python train.py --num_hidden_layers=13 --hidden_size=576 --num_attention_heads=9 --num_key_value_heads=3 --head_dim=64 --intermediate_size=1536 --vocab_size=16384 --hidden_act="swiglu" --norm="rmsnorm" --norm_place="pre" --norm_eps=1e-06 --positions="rope" --rope_theta=26200.0 --rope_fraction=1.0 --qk_norm=false --attn_scale=0.125 --bias="none" --tie_word_embeddings=false --parallel_block=false --init="normal" --init_std_qkv=0.0226 --init_std_o=0.0 --init_std_up=0.0226 --init_std_down=0.0 --optimizer="muon_variant" --learning_rate=0.000678 --lr_mult_down=1.5 --beta1=0.9 --lr_head=0.00402 --max_grad_norm=0.5 --warmup_steps=200 --schedule="wsd" --decay_fraction=0.431 --decay_shape="sqrt" --final_lr_fraction=0.02 --batch_tokens=[32768, 65536, 131072] --max_seq_len=2048 --doc_mask=false --train_tokens=879800000 --max_steps=13875 --dataset="wikipedia_en"
MLP neurons of a small language model. Each row is named by its layer, matrix (gate and up: input weights) and neuron, and shows model dimensions 48-303. Each number is 500 + 25 x the weight over its row's rms, rounded and kept within 0 to 999. Numbers have three digits each. A neuron's up and down rows have the sign that makes its largest values positive.
Before each neuron's rows, "fires after" lists the tokens most often just before its 100 highest values on Wikipedia text that the model never trained on; "fires in" lists the words (lower case) most often at its 100 highest values on Wikipedia text that the model never trained on. A number after a token or word is its count.

fires after: "–" 57, "-" 11, " |" 7, " signed" 4
fires in: "1" 23, "0" 21, "2" 13, "3" 6, "4" 6
L5.gate1356:507481506496510520528527525471472467551502570522528467511525475513496472521480511498502480492505439526500505517502500484484483511465495524530478510523495498467493514496456516546446520490523493508486459506451483498520503497502538503490479540521535442513507513454557516529523469474517502497592550493533499510497532488521526501513497504477470495504512447487514493506540490478518533538535485482522488484450519496483512506492532481483505489476448509478511487468514534483516467484477538513499505491496494445519500454497502531491510491467494488503497517496557516465485520498513533512503487511450482499485499511481516480501495553475498516550494550486472473524465495505499465472552541504464476504509489462506529501489514547513501510525555494516509491479499518500437488433515497
L5.up1356:495477479448555504539531491489540555528486512493507448510440465506491500493476509503479529489460504478515508503489528469484493508463520428518527439485501516480524495489521510462489496480475484462485463517484502540529507460502526542495525531506526486527495542536469497510508495485503488471486531455510490512479511484428504479522492482453467495509506480463487511497519493494540500514502482479490457492479530502542541503519484504470503501497454538536484488527538460474490515554498512495519472462491454509487472500518447521474467495481471474505501546504469524471493507499512502495505517473504520481478512484525502443503481476481481478482434534501509534515472447485475517481519508456502489483525497543511478516487534497507511526504483493489526534493511517553519469510528475

fires after: "." 56, "\n" 31
fires in: "after" 41, "when" 19, "while" 8, "although" 8, "before" 7, "despite" 4
L3.gate587:465511498519472511485511477474528416492500515504481506526505487513495505520427492510500496454504506478481469463489500500538528476477506518510516502497548504497524521472530491482522508494504497497496487538499524474496536508558498511514476506498490512488463468461516488495507504541469495471480526484514499492463449499483495527521493515499515493500500515467530503505540501504515491521477486543501519523462451534496512512508527500500501517493478519497502506497481500542456472484528513510484504514457457486510524495499530454510489501494487455512508452473546488494500448499489490498491512508464488498465472505517487472519507453482548499529516485521546491490506505507518521486501511503569518541494525491509463487567490480513447525494513517519542549474468498439487484461515478
L3.up587:473513489499496504492533477497509435454524517519481508513487472518485512494453482538512499433530495474508484488497537508527538471493487508525551506466530470506529491487513516458512500498498497516494502545466498461509557533525485498525491487519484505482493499479518512487497494522470462458477517482511500481477445498487493520490455498500498494504497523500529506520533489527549513476492505525505537501474464530481527514512518507504511527489493488520519493476471504556465441522516479463504508477493482506494520515454524457506473495492518465504503480504515510469502430505508480501516506493475496536511447482526544476525534473501551480501498470498539486511495509516513497466464507511511512521499522480525466467557502504547450492474525496496509552466475502460500508472509497

fires after: "." 78, "an" 4
fires in: "s" 25, "jr" 17, "c" 11, "a" 6
L5.gate588:494493483492469471522556457461525493493505510540495508483485519505509484447516481474534425478518496506501480524512502512498513508453484534474467496510471461485497519478502530508513426503495503501514450508477542496533451456512530547520494494507505465467478492476490465508490466504470489497510474493485483492510525496521506492514467501535517526484484504522485484528523454487488495457471468513520523531516508484500503482518531495528466551499483477521528468475450510504471487502498473504547490477492478485511521539489493477499500494501535498516513462519497474541518528485492494464492511496528506488464521456525504501493471453512461542522552508499498542509527497504511500531481483544477514553491482493482510453492474516491523492512513495560479486488505500505508451567542495
L5.up588:499513483533529495484519507506474472510469478487481474486488470484493478538506493492498479492521516527526483522498539486489504480478482529513521444527522467462507512517527507501524500528438485467524504500482543491484507481514526495491505512515503495483517513536533485506488474497482501526474514483471542453528503522476494531486514513519525496528491517474532518484526479497524480474518473570521493481554537448526491471508515466548515522449509511495525504466502503449515462478437489482534495499540498537498493467479485468479523460501493523527483500462487490504507478502472466436512522491453506489529448484517515508440523501493481478500509524509481508537498537550489497541499475482503517513515464505523480497462476467468485521490483482512513522511514486522486535487487469

fires after: "–" 74, "+" 5, "-" 4
fires in: "0" 63, "1" 21
L5.gate800:462474485506534486525458468486519495506492501501539523468520468461461473496418498456474520492506478517494514489536469495505509482494532503454542528510532483519502519540520545492495518501467508485511533521472541450507457481486525513534521491518500513530427499477466524505522467491501489510514463488499511485522485471502497464506474464465486505525520508491510489505492490523500498474500495519513529476478552521517531493478480493483520546505463472506495512494517455521471484522520526495521466478524509522550529490542495471476500504527485487487498521518470536481527520527497501488513495518470504511481496442506519507540523480520487492532469502505509489516488475482525521547516528501492455500512502508491503513498525556499440466478449454539475504483504552525515523451531496
L5.up800:516537526469498501464497504502452515492507496498519498498466468466453508531510548513494521482523528502477480514457539487487484471468487545464470517496520508520459487493481472476459476515553477502477488493483498484522486504489476496471505441506520448527483536509461514504500557515467528540476486517478506515485516481537527527510523492525499456483468506501499500499494457539507474529514504512489493500514484485513511528505496451501513464470492508499490523482493499509496502484440495485504519521445454513492473520540514513481451483556531485477456476495497482534488520493487467544531485478503512529531478510495496464488503479504509493508476481509514452456505503486527542493527500524504522502488538503465491465474494494473488469506497495509507506514490518510502495525490512

fires after: "." 54, "\n" 36
fires in: "a" 47, "the" 28, "an" 6
L5.gate313:477463484504512466513489563509499488546466484485527512529452475531449524503493521514493510503506484512529492485472471523459428527511503514595540508511524548554493525513494476518492452482477500513479515474515501512534480527525532479495544549519471476517536474526502519500501511475510465504520495519489514499504531496528484503513467474493517537509530490471527519510567513479527493511488486503508515496513525554494485520515484514464527576546491521521484524506479519514487512495472496521472487507490509509488494533554526481504484510494483479497458523475494490499532498483549474526491457486481500495486475483521497473488490476501506534490462484470517500482469499513540486447564487463495527538498496480491502514524494489520506490461518477493498515513481516508476492493505491
L5.up313:508488449547471486501520488513524457505486517486511441450471519495507525476500512509482460503491517513526463465505531511496486492505505514573490503454546473527537512465483518513541470468497473566514488505504492512536522476542577480489458494489541504512493536498520504497486521474512515475524553517485544506472460558470507525490510493509475521475489513523495448549481496520502474511513465480501492547521528495495498515523499492500525466510518475495491491490538486488496482522512502572510500502490492487510538508532486524537517513502490519489503470476517487513547481559509499494513506495518507496489474505450506459573510490526497468485478513494510477505483493539519475478515477501511526487462537531500488448488476496471565529502553452499510510545449515489495545482475476

fires after: " in" 48, " was" 6, "Sch" 5, " from" 4, " For" 4
fires in: "a" 45, "an" 13, "schwerin" 5
L3.gate627:503469524483427470541479486523475486490497500514537505549505492451492570530459478518514515500513508483530490471485543495518481484478498506546465463496497539507529465468492531472492525526526504455477446519513497476479555501472503542551505527534462516465513525488535506538469485510485519482493480475496508486522476486454481456505516509503499490445498557479500546514544533485491496520491465527492485462522492512503521470510485515502531504549550467543465494461530536493518470491495524517489485495476468473531518476496510504487458504481536466477475509500483525496489542484526465543517526526532525465534503453478519503495504502480483521476480487456451541508503507473467498485510497550542536524516538470526482498507553471536507484489487493462534519518465503531506504428551489
L3.up627:512480562509493493479494505488484519517545483490504474492502511486521536511486517470473507487442522541529413481506483496490469536486499512491501490522493515493463493468509493492504527482536508502485482496473527508541499503501519444521469478491500465490469506515556532494430491463500537523492474499466525527493504515517530539496493472516521474504517516509496565438449508523507534523521506502502515461514442547511476524482538535460547472504499484495499493521481511538512502507473495543514494496490482510474498497472518552493520499518514440506447513464496502525518520514471487503480520507539517536520488545497511512483510522497434503520463507507508539476509497488471438483537504512485527506476470485485482501471482507501499479518494452493519490516484473502481535477485505

fires after: "–" 66, "-" 4
fires in: "0" 60, "6" 6, "for" 6
L3.gate980:476478479515513460518512506483509464504537452503479498507475468526501485501506464497494445519514522517480510531493446518529492518477480558509518498498486505490501499537496551524539515491472475498490533489515501495547551489456483474496500504525570519486476540538498515533506509503450514522487510508473493517490505517505493514540507557482492464543516509516493511554521536492517559474530496496515474509499466484482500505504477459481516488492500519472526496511494505506521482447480491469487501482569546491505488523539467487478554514496530504499553520480534530473525514510543533527503455506505476521491479458462512497503512535446477494532495473509481508565517510444508506502528526490512513507491473535537498527476533462500491491553500439476456473497495498500542496493501506
L3.up980:477480489467489452479500484513509495546579498545524484535539481536519481528503473434491511480518548519497499553454534504525512524495518527519511527488481457496504566517443482468560493494517491529467509494481483512485525510496480491484445514481552498517485497471510498460539466495534470544514481517483496500525498481513533476495457494527482538507511451523499538488514516491480518530448494479527490491482463469496481485469471503559472519494472516495469457508533508494480469495463509506481518502531480509502489499485465489455522524511485535487453503510496519483509513466512462482504493481477462490535480511461449488476507501491498522519459495484440469502484531506514493506489466472520470503520511494554501479513504534544519463552499503520524482546480472522468505548504497

fires after: "," 33, ")" 14, ";" 7
fires in: "and" 89
L5.gate1274:474493482502553524520516505524510537513473511500544475493483507482473541518456474476468499498512479474460499460468477526492506534520491504478476482488509512492524452513493499535504457537493510451506531466527487495498498468538436500473522504528507539499477525480511520500490493515463527504509531517488502503529473554497501506484510508479511508501492513489469453480516504495484517470507521487496544528492502455497500504487504501522473490513499480482505492523501488486485537481498474485518516476490543512494461482476467516513501500526559473505485497504499518538460499480526556493501512506531533506440545526466493514543521528514526503489508465473493468489511460492477525464511488527548503516543508514472473456539535483501513480491510504548516487483510527537546473497514459
L5.up1274:553502560496514493484525509539520447495482475499496501519496450495516523514499522487522542484478498484502527495480499489500527465513490503477518493471494462506538497503486522472559483505506510491463523535455494506457497511505553542524545507527507474507537466530496536500522494512469483504475479497521458501494507455558501536489467458495521483481489448486567458497482474529490506460476522510488511473523501493431522519484523503500508497477491476498537504482518483498476499490544503561509496509524494441482468496480485537489519520497498541480488457540504528478504529480469509496500503509512452511441511502515485482536482518562473460464534534491460513485508478481478537484521510485466488474509492531463493536489509464500498500496537528484506486504496533479557516436501499

fires after: "." 38, "\n" 11, " In" 7, " For" 6, " in" 5, " for" 4
fires in: "however" 21, "example" 10, "although" 9, "addition" 7, "while" 6, "despite" 6
L3.gate61:490497510538523506516512496456511519489438504515493502512478472525490479502528464506510524487502527455526470505529494477525486515502481520536450519497468501482529526461519516533529501462518450485490521499519538496501504547502505476512510528513513491467515495524540480479497492507495484528435575477564457536529537479442503529518490494503460507498491516477538517464562504502461532474527457503504521493502490501502559457546514483503507470508512542481492530495539510496525524436543500492469463489458457513473506513492502485481481458534509490495519519469493500513486502484536474517521508488531500519485462517469482506445506494469491519474503547495480513531482492505490540489516519513486463489436507470523461507504528505524472455506450449443519521507474500534517490495482490
L3.up61:484463517522523505510443499480508504481482507541480479476472491500476507498519514494525519512537504478509478474479506496504465516465506524526495506522493470494525513475497506494538518504521444474494501490472535512503499540493460468527523513495486463492505528537550513489502548497493495522451482478572464541507533454502483505515461466527494488507463473505520507475519525508481498483508496493467524525486492500503520522520493490505509485520540521475495502475508520487526483451496518494475493473452480505483561554487475431507494508521491498499540536490499463558487505487494460506528506491510503498460460520466513512458483489459487477485533477506501511528446518513492517527498500475481518549493494491533499479504499472527499482515454453496510488494486519505511476515513513

fires after: " the" 27, " The" 14, "A" 10, " A" 5, " a" 4
fires in: "street" 12, "line" 10, "town" 9, "village" 9, "company" 6, "zaz" 5
L3.gate1087:471494543478508528475500504533446500488515508504534555460535521502490492465514522503514456460517525472472503442531531520474529518526478519483481552480482529532475481483527539545518449535490520486502497526522524503491536512483507494501509541508511490522541505490513514496529516509490524500514478479545509499519514485481516457521507525515521483453521482478489492496514479504548537500508476500469503499446498512507430526425460513490505474468490460482476514547537450506537471509509463461458509475521506495499490511455495457506469490510529513515535503475507496482499495505562454457496491517539505524501487502507557534513514499490491507463465539460524512497557521476487539495486484534476493520479498510507490472525504505482493492572501512467521525489496558498501483521541499
L3.up1087:496541547472489504471482506501468491507517538509502511522484506458498490546485508505479506452491473490421421518480511507516491473508508526550475538504472487502482516487482495550503513517476481466493479509502523507498492477503521499526515491455521507503486469533456465493512518486496504494483496506504466541492544536481509511506467478481491439485481477494500498502475505516470523519491528481545497510502507478534522510446460452474480500518520516465498489476463510509513545488510484517476510528468497528531523458526452506460524507407492488486513559501481490506496510494467478545499493520524466487549507511466498530498513481479519461505484488496465522516482480543511463545511506486494484581497488514486494501510462478474485502491510478504483482493463496532485464494518508